MLP neurons of a small language model. Each row is named by its layer, matrix (gate and up: input weights) and neuron, and shows model dimensions 256-383. Each number is 128 + 32 x the weight over its row's rms, rounded and kept within 0 to 255. A neuron's up and down rows have the sign that makes its largest values positive.
A block is one neuron, or neurons of one layer that tend to fire together. Before each block is what it responds to, as a language model described it from the Wikipedia text at the highest values.

Responds to: Prepositions such as with, for, against, over right after a verb or noun phrase, introducing duration, opponents or accompaniment: lived for, win against, crown with.
L9.gate82 [145  86 160 135 169 163 136 117 110 153 124 112  77 121 104 137 115  99  76 147 118 101 163 155 186  88 100 133 159 190 120  73 119  94 124 174 175 102 146  91 139 132 124 113  82 200 123 119 118 137 152 112 179 145 125  94 115 150 185 152  88 110 126 103 138  82 148 200 203 133 145 204 101 133  97 106  85  72 120 181 180 182 135 106  96 150 120 113 103  64 144 159 156 163 142 101 134 181 123 159 130  83 136 131 145 100 133  80 139 139 190 158 117  92 128 120 154 148 124 134  74 137 165 102 112 175  75 110]
L9.up82 [159 140 145 187  49 212 128 113 137  71  91 117 143  82 130 105 167 116 105  71 120  54 156 115 114 136 135  98 120  91 112 115 172 139  99 165 112 121  71  87 121 127 147  60  75 165  99 142 146 207 147 105 146 129 115  72 110 176 151  97 137 121 124 146 187 198 171 131 200  67 165 146 159 139 172 141  96 152  87 104 121 123 165  51 159 126 147  77 133  97 141 163 127 105 116 116 159 157  99 127 101 102  78 138 174 154 155  58  98 160 153 119 139 100 100 181 188 182 137  79 127 105 123 151 136 126 133 107]
L9.gate196 [131 151 157 128  93 148 128  74 138 102 117 119 107 136 103  76  96 167 101 151 178 119 197 187 162 178 156 137 188 135 119 137 134 138 150 126 197 132  83  78 120 109 110 197 166 127 167 174  96 111 108  87  83  79 170 162  98 117 121 189 108 180 152 153  64 102  95 153 129  88 129  93 167 105  68 113 109 134 159 162 164 117 159  67 146  69 130 148 177 146 121 145 156 124 124  61 136 145 126 127 129  90  84 124 137  81  95 135 126 112 118 123  75 117  93 182 146  72 135 137 134 101 189 145  70 168  92  80]
L9.up196 [181  86 183 133 137 203 114 144  75 157 125 140  96 137  92 147 180 169  80 142 109 136  68  88 141 139 123 164 199 110 139 129 138 107 130 117  82  85 137 133 110 106 138 146 136 124 113 120 132 154 148 108 156 102 150  53 168 177 152 106 140 148 121 155 164  86 124  90 149  96 150 104 172 162 168 168  75  92 144  74  97 124 169  70 102 146  78 115 118 157  90 150 105 134  99 176  98 162 151 117 155  72 140 135 110  96 121  84  86 143  54  95 142  92 130 115 120 165 201  97 110 119 133  98 106 168 102  80]
L9.gate357 [126 134 150 108 173 112 175 137 149 124 143 136 149 153 141  91 162 109 108 126 167 120 160 166 115 142 145  74 187  94 136  98 139 170 169 140  94 142 112 124  99 111 150 152  97 154 119 158 110 125 151 161 123 155 142 107  74  93 127 141 131 148 184 162 148 109  74 143  79  95 156 181 126 169  13 202 138  96 121  91 129 163  73 129 137  88 133 111  86 137 126 162 130 126 133 109 126 135  65 178 150 129 132 127 112 102 113 112 132 168 162  78 191 102 153 165 121 149 134 112 145 122 133 102 133 150 182  84]
L9.up357 [122 102  64  99  85 129 108 114 107 117 222 100 147 158  83 156 125 121  82 125 145 160 176 134 165 134 107 129  71 115 193 100 166 153 133 138  61 128 155 110 120 150 159 144  88  95 102 115  86 106 184 105 121 136 100  93 113  83 141 121 129 153 133 157 108 117 160 176 149 110  98  86 117 160 162 111 128 114 131  95 160 169 175 155 133 171 112 148 139 110  87 129 101 176 144  90 161 151  75 145 192 141  98 115 133 130 110 190 156 103 181  95 129 175 166 240 122  73  89  88 123 128 211 141  74 131 169 133]
L9.gate494 [112 143 186 180 110 156 165 151 187 175  70 144 147 173 151 177 136 135 122 113 139  75 124 121 150 130  78 127 157 124 158 157 118  72 105 122 158 150 104  91 134 114 112 141 125 131 117  75 143 111 146 126 153 140 131 122 148 103 125  74 111 166 141 108 134 134  71  99  98 172 141 141 109 149 115 135  80 101 134  47  82  80 143 134 144 114 145  59 168 136 125 111  99 159 122 150 136 158  72 112 139 175 108  63  95 148  84 100  88 159 146 137 120 159  92 137  77 114 151 148  91  73 174 107 154 158 115 217]
L9.up494 [165 147  92 144 122  98 128 151 110 134 188 115 129 121 123 175 132 195 165 120 123 152  99 149 155 100  91 100 156 116 160 138 135 174 120 172 131  84 125 176 142 144 167 144 119  67 169 142 117 167  87 150  88 132 212 162 117 121  83 131 156 147  69 102 138 123 106 128 150 134 161  57 123 198 145 164 100 188 103 128 119 149 117 138 171 144 133 148 165  93 103 131 128  90  99 140 142 170  87 194 131 172 137  70  93 146 134 169 120 134  83  95 100  72 114 120 121 109 147 181 118  83 142 169 108 112  96  75]

Responds to: Cells in football, sports and election result tables, such as score digits after a dash (1–0), goal-minute apostrophes (49'), Goals headers, dashes and pipes.
L9.gate35 [ 80 123 166 116 186 135 141 140 120 123 171 153 129 128 150 161  81 115 173 178  64  48 157 147 167 139 136 152 120 109 145 123  62  98 120 109 142 159 148 106 168 124 114  79  96 133 140 202 167 132  48 160 123 155  81 177 124 121 112  86 111 122  96 118 149 139 170 150 167 134 100 105 164 204 126 136 132 116  78 127 126 167  77  97 166 128 118 131 153 120 119  90  87 122 193 142 171 164 109 130  99 130 136 101 110 151 117 127 100 111 123 208 134  88 107 170 139 108 121 129 119 145  55 138 103 131  69  80]
L9.up35 [112 105 115 159 203 151 143 157  96 150 143 123  39 122 165 160 129 164  86 102 127 123 140 165  57 119 164  99 112 136 138 129  76 109 117 107 106 155  83 172  84 103 102 121  82 144 107 188 126 149  93 178 176 152 148  70 126 116  99 173  91 106 122 131  93  61 150 137 131 127 138  76 154 205  92 170 175 140 166 120 117 145 119 154 115 194 128 125 128 122 163 127 111 120  70 117 103  94 122 154 125  97 133 124 105 159 105 160 101 114 153 113 153 134 112 114  84 112 124 119 163 138 163 120 128 173 135  76]
L9.gate69 [143 139  98 147  90 107 218  80  98 117  72  89  82 133 131 133 104 149 116  97  88 185 138 149 162  90 144  92  94 113 150 141 184 185 182 150 153 116 117 118 164 136 153  99 184 125  53 116  99 137 110 147 150  94  31  67  94 120  90 122 161 142 195 129 235 161 132  78 133 161 103 160 139 123 146 131 164 155  62 149 128 145 143 124 164 173 100  80  88 169 123 166  65 113 119  60 214 138  95 133 140  74 150 141 133  92 160 120 113  90 137 164 151 143 112 158  93  77 151 120 125 123 137 109 164 105 112  83]
L9.up69 [179 136 145 157  93 130 104  91 133 121 113 135 136 117 228 126 117 103 101 166 122 158 111 114 173 163 127 129 131 183 128 123 131 162 115 100 143  92 145 117 104  62 191  91 162  85 133 137  98 131 155 152 151 176 122 177 133  94  76 118 135 161 133 171 103 174 128 154  93 159 141 140  55 139 127 117 104 105 195  83 175  92  98  56 179 116 134 162 191 151 133 133 119 114 161 109 177 165  87 134 140  91 108 136 186 122 150  85 139  73 120 193 165  91 116 173 115 110 138 150 141 129 112 198 131 147 115 122]
L9.gate447 [155 177 173 135 178  87 141 160 159 148 112  80  89 138 191 116  60  93 133  80  91 151 176 195 157  96 122 106 114 164  85 138 165 127 125  68 183 126  85  86 140  70 145 110 141  97 100 111  81 158 202 116 175 149 102 161  94 106 152 118 138 156 125 144 174 137 123  85 168 139 110 117  96 112 135 196 125 119 133 141 152 102 148 153 143  63 109 142 175 168  81  93  83  85 169 113  87 107 115 119 103 133  69 109 155 117 142 118 131 127  62 154  96  82 127 123 146 119 121 160 114 171 135  96 174 133 135  91]
L9.up447 [169 156 134 175 122 149 132  97 165 113  86 143 102 145 145 105  91 172 122 169 156 129 180  93 113 118 149  95  87  83 113 130 158 117 153 110 117  95 107 133 109 134 138 151 162 153  65 139 108 185  97  92 118 143 125 123 112 126 144 128 153 176 102 132 123 156 136  65 147 162 114  96 136  73 120 147 152 140 149 152 131  69 112 153 162 114 192 203 125  71 155 120 146 123 108 121 129  89  87 160 114 157  44 164 142 147  93 113 150 142 143 170 122 120 115 135 149 137 111 165  84 145 116 126 121 125 153 135]
L9.gate504 [162 163 155 109 166 107 146 134 133 113 127 182 196 131 160 132 126 166 145 166  74  78  59 197 109 134 109  77 147 175 104 150 100  96  93 133 167 178 164  57 136  88  90 142  55  92  93 129 109 155 114 224 118 136 123  77 143 167 120 134 114  81  99 152 178 120 212  79 171 140 103 143 113  86 113 130  78 124 113 155 135  77 143 163 131 124 193 126 129 133 139 171 164 126 116 128 118 166 121 126  48 122 164  79  93 177 152  83 145 131 111 146 106 123 127 165 150 152 179 164 144 105 151 106 127 116 108 119]
L9.up504 [142 127 114  55  71  85 110 148 160 132 120 186 144 146 128  96 135 158 124  85 140 134 100  81 144  96  98 152  80 121 113 151 161 165 119 131  93 146  92 155 154 151  99  90 119 129 128 149 136 180  85  94 180 144 124 145 121 172  99 120  89  93 140 162 140 131 132 111 154 130 119  96 108 119 127 116 142 169  72 124 116 157 142 114  64 193 141 123 155  86 178 153 204 188  97 154 106 182  99  36 101 127 128 153  78 118 138 109 129  71 121 107  95 114 109 167 112 123 174 147 117 106 111 161 151 107  80 185]

Responds to: Mainly " with" after a completed clause or noun phrase adding detail ("suburb, with some large stores"), plus table-cell pipes and sentence-initial "He".
L6.gate11 [ 58 110 165 124  98 151 132 203 144 150 159 125 157 104 143 197 135 138  99  99 167  89 107 142 111 117 146 106  97 176 147 190 117 137 109 133 111 127  81 162 166  82 140 106 126  89 130 114  79 135 111 128 111  95  96 171 113  65 167  84 135 139 143 118 178  77 122 135 167 155 170 100 105 107 144 157  67  86 127  52 144 141 117 128  97 129 136 125 127 103 108 110 106 204 122 172 115 100 154 133 160 138 133 109  69 190 152 147 105  68 112 112 111 117  83 113  97 189 128  99 143 117 138  84 224 183 120  97]
L6.up11 [152 120  59 158 140  91 122 129 147 107 139 127  98 147 102 126 108 155 120 138  82 175 108 179 177 192 123 113 126 157 142  99 157  83 168 158 131 147 183 165 157 151 126 113 107 155 137 131  89 146 135  92 177 110 118 112 103 162 118  84 120 157 176 128 171 115 149 113 168 150 139 156 137 154 171 105 102 135  66  68  52 103 109 124  98 105 145 153 134 107 113 159  96 125 168 134 134 138 183 153 127 114 153 144 158 181 181 106 151 128 131 105 137 114  82  77 107 125 159 110 164 104 132 159 134 194  96 136]

Responds to: Cells in pipe- or semicolon-delimited Wikipedia tables, mostly zeros in stats rows and header words such as Year, Pld, %, Number.
L8.gate196 [ 84 140  55 118 125 123 111 178 213 156 176 116 148  87 133 190 144 127 101 137 113  96 125 123 100 116  61  91  94  94 123  78 122 145 119 133 153 177 111  64 141 148 145  83 135  81 125  87  95 101 119 128 126 113 168 160 160 177 138 142  90 129  98  82  71 137 165  88 160 105  93 148 136 132 134 131 168 140 142  96 126 115 135 149 142 170 106 165 133 162 103 173 136 124 141 124 142 127 126  99 137 169 125 116 148 139  55  74 167 133 130 115 101  87 139 183  98 119 110  99  93 126  69 120 101 116 122 156]
L8.up196 [ 93  97 142  56 169 195 143 182 155  99 136 162 154  70  81 203 145 116 155  52 127 167  65 157 109 141  65 138 136 138  75  97 185 103 142  64  81 125 110 129  71 132 131  73  97 110 103 128 153 162 141 166 102 109 119 102  80 122  76 111 177 116  93 148  71 128  84 110  89 145 109 113 103 139 127 116  54 134 152 137  97 101 140 145 142 126 107 159 100  97 137  99 135 182  86  62 157  96 158 107 146 138  63  75  98 118  81 103 126 161 154 159  45 113 129 113 149 153 168 106  54 144  89 127 111 109 127 140]
L8.gate199 [ 86 115 169  58 135 139 129 138 174 106 101 199 116  96 135  96 134 176 150 139 100  70  84 119  94 113 115 129 118 148 112 128 144 131 120 168 154 148 153  58 129 105 130 123  98 146 134 126 111 221  97 157  88 114  70 119 126 109 110 209 157 146 111 104 144 113 144  54 146 170 111  98  78  82 120 140 145 114 123  56 147 134 170 168 105 124 162  98 120 136  90  92 167  87 165  65 173 113  91 165 158 103 103 161 179 136 104 119 183 167 136 158  80 125 183 138 118 102 139 132 119 115 123  98 122 113 156 141]
L8.up199 [123 131 202 140 122 137 140 123 122 106 139 117 127 180 127 138 105 186 115 130 125  74 115 129  79 140 119 117  94 145 150 134 115 101 136 166 110 120 116 110 121 116 155 105 135 178 130 164 126  57  93 128 105  66 130 103 163 165 156 134 118 125 138 181  92 165  85 109 139 123 119 130 125 123 112  88  97 110 193 119  48 159 145 105 145 108 141 145 155 126  74 112 140 118 124 134 114 190 117 106 121 140  28 116 140 125 120 143 139 110 165  88  72  81 141 125 134 106 180  66  93 151 145 117 129 108 190 159]
L8.gate256 [109  92 175 119 159 147 186 121  74 130 146  93 150 102 133 119 117 170 107 158  75  93 152 125  81 102 103 150 161 150 182 105  90 152 166 108 114  93 159  99 127 138 147 148  93 127 155 190 151 140 117 163  85 130 233 151  78 137 112 145 160 125 121 114 148 165 117 111 134 163 187  91 146 114 150 161 180 146 111  68  99 112 132 167 140 120 125 150  90 137 160  95 155 122  90  70 111 113 128 196  76 138 125 101 173 134 121  89  83 107 148 170  69 151 106 132 113  96 143 124 172  97  92 133 165 109 118 165]
L8.up256 [117 137 148 116 179 143 130 148 121 123 185 140 175 127 115 131 158 135  75 114 116 126 109 170  81 111 162 150  82 136 137  91 166  94 175 172 133 120 112 111  64  84 133  98 122 171 153 178 155 161 119 138 128  65  88 119  92 125  96  86 143  75 132  92  63 108 147 112 166 203 122  72 119 155 224 184 130  82 200 121  94  94 170  99 125 127 156 166 115 121 132 121 118 116 164  76 116 153  87  96  98  93 109 122 117 154 146 102  92 105 117 108 112  57 136 196 113  87 160 156 155 110  80 124 122 143 144 214]
L8.gate323 [139 175 170 164 124 128 171 206 105  84 170 152 149 143 154 122  98  98 130 152 162 146 144  96  75 156 164 126 120 109  74 103 143  81 125 125 134 135 110 131 152 111 124 112 128  58  94 185 141 245 167 112 154 160  94 149  44 104 115  95 128 122  99 131 111 203  90  95  94 155 149 100 138 143 116 131  93 101 133  99 116 144 155 204 133  78 133 142 193  92 122 139 125 145 134 149 112 129 137  66 143 127 154 149 131 109 143 111 172  99  77 156 136 167 109 168 119 145 159 113 120 151  94 173 163 122 123 120]
L8.up323 [118 157 150  56 147  94 196 137 156 118 129 151 150  94  62  83 148 114  85 108 160 195 155 100 108 133  81 139 130 113 139 133 125 165 109 101  86  89 115 139  86  99 132  88 124 143 159 121 142  87 122  99  63 106 108 110 166 156 106  97 154 167 119 129 145  89 122 102 140 140 142 108  79  99 140 102  95 117 127 120 134 141 162 126 168 168 108 103 121 162 115 142 146 113 130 161  96 133 172 153 115  75 115 184  50 145  81 121 114 107 122  84 124 145 137 124  82 132 141 154 103  66  79 160 109 180 161  98]

Responds to: Words inside ==…== section headings such as Career, History, Early years, Publications; also "of" after nouns like species, compilation, and digits in tables or decimals.
L6.gate438 [138 104 123 117  89 131 130  72 148 102  81 118  95 122 144  92  81 137 177 139 156 137 112  54 154 111 118 103 148 147 173 138 156  89  98 145 108 113 135 111 195 146  93 118 104  93 116 103 152 153 105 132 101 184 154 112 157 156 109 145  45 130 167  98 128 116  77  83 159 131  95 164 177 143 144 126 137 128  84 125 108  23  64 106 130 110 186  85  98 130 111 105 135  86 138 162  89 101  92  89 125  54 168 151 157 111 154 120 108 173 199 130 145  83 166 120 150 113 143 155 142 132 157  60 175 140  72 131]
L6.up438 [122 140 161 187 126 151  87 105  73 131  59 147 151 160 171 147 122 128 173 168 136 101 149 115 164 108 147 150 114 148 170  78 141 101 155 141  84  85 116 153 100 107 152 152 113 170  89 110 100 109 150 121 114 156 154  82 155  91 118 105 167 115 195  71 141 130 169  73 152 187 112 167 121 186 117  39 123 119  85 163 129 123 161  87 101 117 171 142 111 146 111 109 168  83  67  93 106 115 113 111 115 134  47  84  66  82  93  78  99 146  80 156 145 163 137 113 144 131  90 116  97 170  55 150 110 187  89 151]